config.yaml
num_hidden_layers: 9
hidden_size: 448
num_attention_heads: 7
num_key_value_heads: 1
head_dim: 64
intermediate_size: 2688
vocab_size: 16384
hidden_act: "gelu"
norm: "layernorm"
norm_place: "pre"
norm_eps: 1e-05
positions: "rope"
rope_theta: 13800.0
rope_fraction: 1.0
qk_norm: true
attn_scale: 0.125
bias: "none"
tie_word_embeddings: true
parallel_block: false
init: "normal"
init_std_qkv: 0.0311
init_std_o: 0.0386
init_std_up: 0.0445
init_std_down: 0.0445
optimizer: "muon_hyperball"
learning_rate: 0.0226
lr_mult_o: 1.25
beta1: 0.95
lr_head: 0.00591
warmup_steps: 24
schedule: "wsd"
decay_fraction: 1.0
decay_shape: "pow"
final_lr_fraction: 0.1
batch_tokens: 131072
max_seq_len: 512
doc_mask: true
train_tokens: 464600000
max_steps: 3545
dataset: "wikipedia_en"
MLP neurons of a small language model. Each row is named by its layer, matrix (up: input weights) and neuron, and shows model dimensions 0-148. Each number is 500 + 40 x the weight over its row's rms, rounded and kept within 0 to 999. Numbers have three digits each.
A block is one neuron, or neurons of one layer that tend to fire together. After each block is what it responds to, as a language model described it from the Wikipedia text at the highest values.

L5.up455:485503542392513492529424535401464517593436473475543552535483475574533462481498521500508530476547500495506512496515482550562524569504544523579473448513518532515433490465509475475493535532467511464552441470448459492488487460508583448491579465558547491536502537544542487517381498519530548494567474527526509522538489524433518474507564476468496553494455485466521516479468416503453591450560469513507450496499503506491570487506412514521488467511473515498
L5.up1592:446536526515482505505506483511490493557537532522507519559479503577577546547580464544548591478467542563583512472508435513544566437444468501579452490499517532499455522532467506513581534548462520570467492465446463566492487502447563473473449486512451454488463517525541478548508509528451488524496524484479505511458459479480512538458550513484502491503495468465451532518495465466478500474505490533486506508468464449457537553503504420524561485513465488462
L5.up1879:495532467536533528465500506462514530564416528486508516424494479417502473512553487466446497533422424503564500486465502477509498534496519503472586480547446521523508547434502501514531499514575483490530492516498488493525498595565539464505549505584446458475455531510475523469452520505413559532508486438474478516482467460454455492574542486526512592482456437521516544521517478577521558465448472445501455531485476425456511511540470557485525489534472474506
L5.up2665:494490504546511528493441475477492550519513486463520483498462538478503504555489501519492473526445479418519522564490548543466492489484446468482504469506496621507573487452561484517428578465462450436548512528512511511464491553479463513476439530451509444479525547477438496479472532427471550488556510576443487499539508541494481566472524504420496452458504448485442476502421499546553453445484440475404446543454460409491496468524555455562542532549538597518
Tokens just before a birth year in biography openings, like the comma in (July 26, 1894 or the month in (29 March 1951; more weakly, "Candidate" in election-table headers and mid-name word pieces.

L6.up156:484484550502477601556583484520554488470581511519483522511479540413467555501462506520572517493497536512513529536441498471548551458476460507462488488519447513571507536546497533529462480513469484468462509500478528530477428499578452542543497498491583517531461534493484472497458454474493500512493426518462504495468473502519487515487433548440529567485356513425537449545528533515508525482522505537586489496529496457526534466513473492487518441532518547501
Cell-separator pipes in Total or Career-total rows of sports and election tables, plus early tokens in formulaic article lead sentences, such as birth months, "species of", and "comedy".

L3.up299:498528512545553513461501529447534524472510572501566479523529499528564439574596550494519511431524494465480521507495513518392524479465516476521478580463552450498436459403579536485411517599484477561468541486537520539480472494521448513539603443522474483450454504498458388549551479411439551530514479526522521445465487589547475491496471435438566500482483474456480564475428525508457547567472480485473518540471578528494559490531451463522480464531472525440
L3.up657:495474536589567507529481520456529512552571498535451510561541504459495483493501524465484528512473560387494523501413510471526423513522483443512415545522511587471425564423504557470456511505590455456496517408451492577558458547575537515539452473500513519516438451511541536517501436453514478560564489392529460587505524468506489429487506544492465470520534465570557475434522505538485498549501497531490523515536465536526551463488478478603441501595485536571
L3.up1261:518427508477566485539519480490442595519517487576530513484509492527513452589462484525577497508491475496523466492434517530534508519493506511560447503533575507480479521477550481474470465537499466483470493415496501423541511481482492468476499502489481483401538456445517489457453481451490563546578485490549545577509460530445468532537371517478475433485530500526479482477524545403570486467480502448500491443489476490497488508542503472525513417462500498481
L3.up1321:493552521521568590506541465574567523475531445484522514520487447518504401433434487485497521481490533461482540581466490494568441469509458440543504511414494579511500512401497490464442584592580537560424457495449464442522529438498494524553503454539462557485493511484504483517581484492519524536528447483534499531531493498575527495472513503549544422498476553444484537561490507487486484496438500503517525492492492480458504552492479513498517584390484484507
The slash between degree-minute-second and decimal forms in Wikipedia coordinates (…87°40′37″W / 34.80722); weaker on scattered word fragments and connectives like when, or.

L5.up702:517540521516544519537523550565551555527531535536515581498527569516529510528548536520509517539506561509552555553511546554538574511553527555551496531524526561554534531514555540512532520506558543571475537518525457544543553496550514542555576532478544553552550469512510523552541536525525529554570529537515520509527581528537522527500535508582527504514517524584506536546520548524481555534554536517512530523542496504547534531548544523552548488555565573527
L5.up1431:529540530517549517544525552556554562526535529538516579498523570522534516533548527517518522540511565509552555546520541549552571501558525560550494521523519554553536533515564549517526523509556540560479541520523460539534547498554525540554577534478542554540551471512516527550539543530530528557564528536525506513530584526537520518505535512574528508509515516577512533545525553537489554540552543521509534526542503506540534528553550528557561495550558580521
L5.up1529:447462519464453548516518574608416468464514477504478527499464503469503539486522517506492502474529526463495522496476500472413459542555510476515536487447447480481544507485523482487569481481518514533488523434551492513583471527514481508441512500522521526524510486510498467585456525549450531490430529394558529483475527417537477471513451501615582475502475513466489473526519462525546518512522517537515449510488552514440409492499518492448533434426477466467
L5.up2563:521550525506539514537522538565534557535541533541517580501528570517536515536544528520506504540510558512563567551517549553540572504542529543555497532530524562557538525517547548520531531507562541568474543525528471529540555486561508538546576537480547555550551474521507522552526540534525527545562525542515517502530577529544522520497538511567525507509516527582500525548516554530482543537559533511523532512546505495543527543548550526544543495560564578525
Pipe cell separators in wikitext stat tables (especially after number cells) and the slash between paired coordinate formats, e.g. "2 | 5", "W / 44.37".

L3.up186:467388517522467551532453488481472575524475507458538479497538549485502453487528580458419564494486417604500497479504509497460516431534516538504502494538564575512532533530436454517476561511494537531524499479496514489556499535531490546515577495481472472598514470463536530519479503485474438452473544509589527440535554502448481453520521570399552550502500489513487532466512435483494428489481478514494499565580539506464504530505517510501528474479572555541
L3.up540:512432524513440507530517508553544517458467531506515499477494451509455551486558559535539492583505511484531513493460508520437498513516554440479540456518515484463565528531606499446595476545511539519482495464432541432443577594494554464522417476452496483462498503458462463454486520482421530528530419468546452493417421487473432453559462520496486478498411482511521463518463478485529541470540506524541526471523475452474506497540554520573515513498545542487
L3.up1020:512414557539573466517421533446546542560481512436500494476554463511474500461441498475506464486542524531512480479495538473455505496491578513440569479544541545456482545541462539514473561467528493492553420495532568585494446529484516510522451456472530480586544432459467453492539470394549514575470510571503411497479531513485534481512458515482527471537521523489467487461508490526464570549462484515503433493540469431467544458523549449454498535513450562541
L3.up2082:471461462510386486496494502482502551554477487493505498465460439508516485467581464440433454448530517476501478522435466411467507427573450516466506462534525529492517480512466533449522514500491489468541480446544497474496498584489521462484522406463492505502503457471460435518496479426555557483552442488417438592472523555463446491538458471460524568458481535571464538470474550545494440459551487481457454507490494407449458437548494458486611547534482520517
Function words in early-life biography passages, right before where someone grew up, was born to, or lived, such as "grew up in", "born … to", "the family moved".

L6.up1831:508504502488504556483532498429524518572414472531427440535517457518521454444519500567474589517454391532517480499435488483491471467513470510491535432520448526540407540519444542411492489538513503555523472489489508434469467454557503458469543417471498529437469599533469493503463482449497519527479473482459460426527483500418434488511539453452549467490448527456502482545460459485480498457554493454521489532466499513432568494499459552498509502486468539468
Function words and name starts in historical or biographical prose, often just before a date, era or person's name, such as "in" (1906), "the" era, "Charles".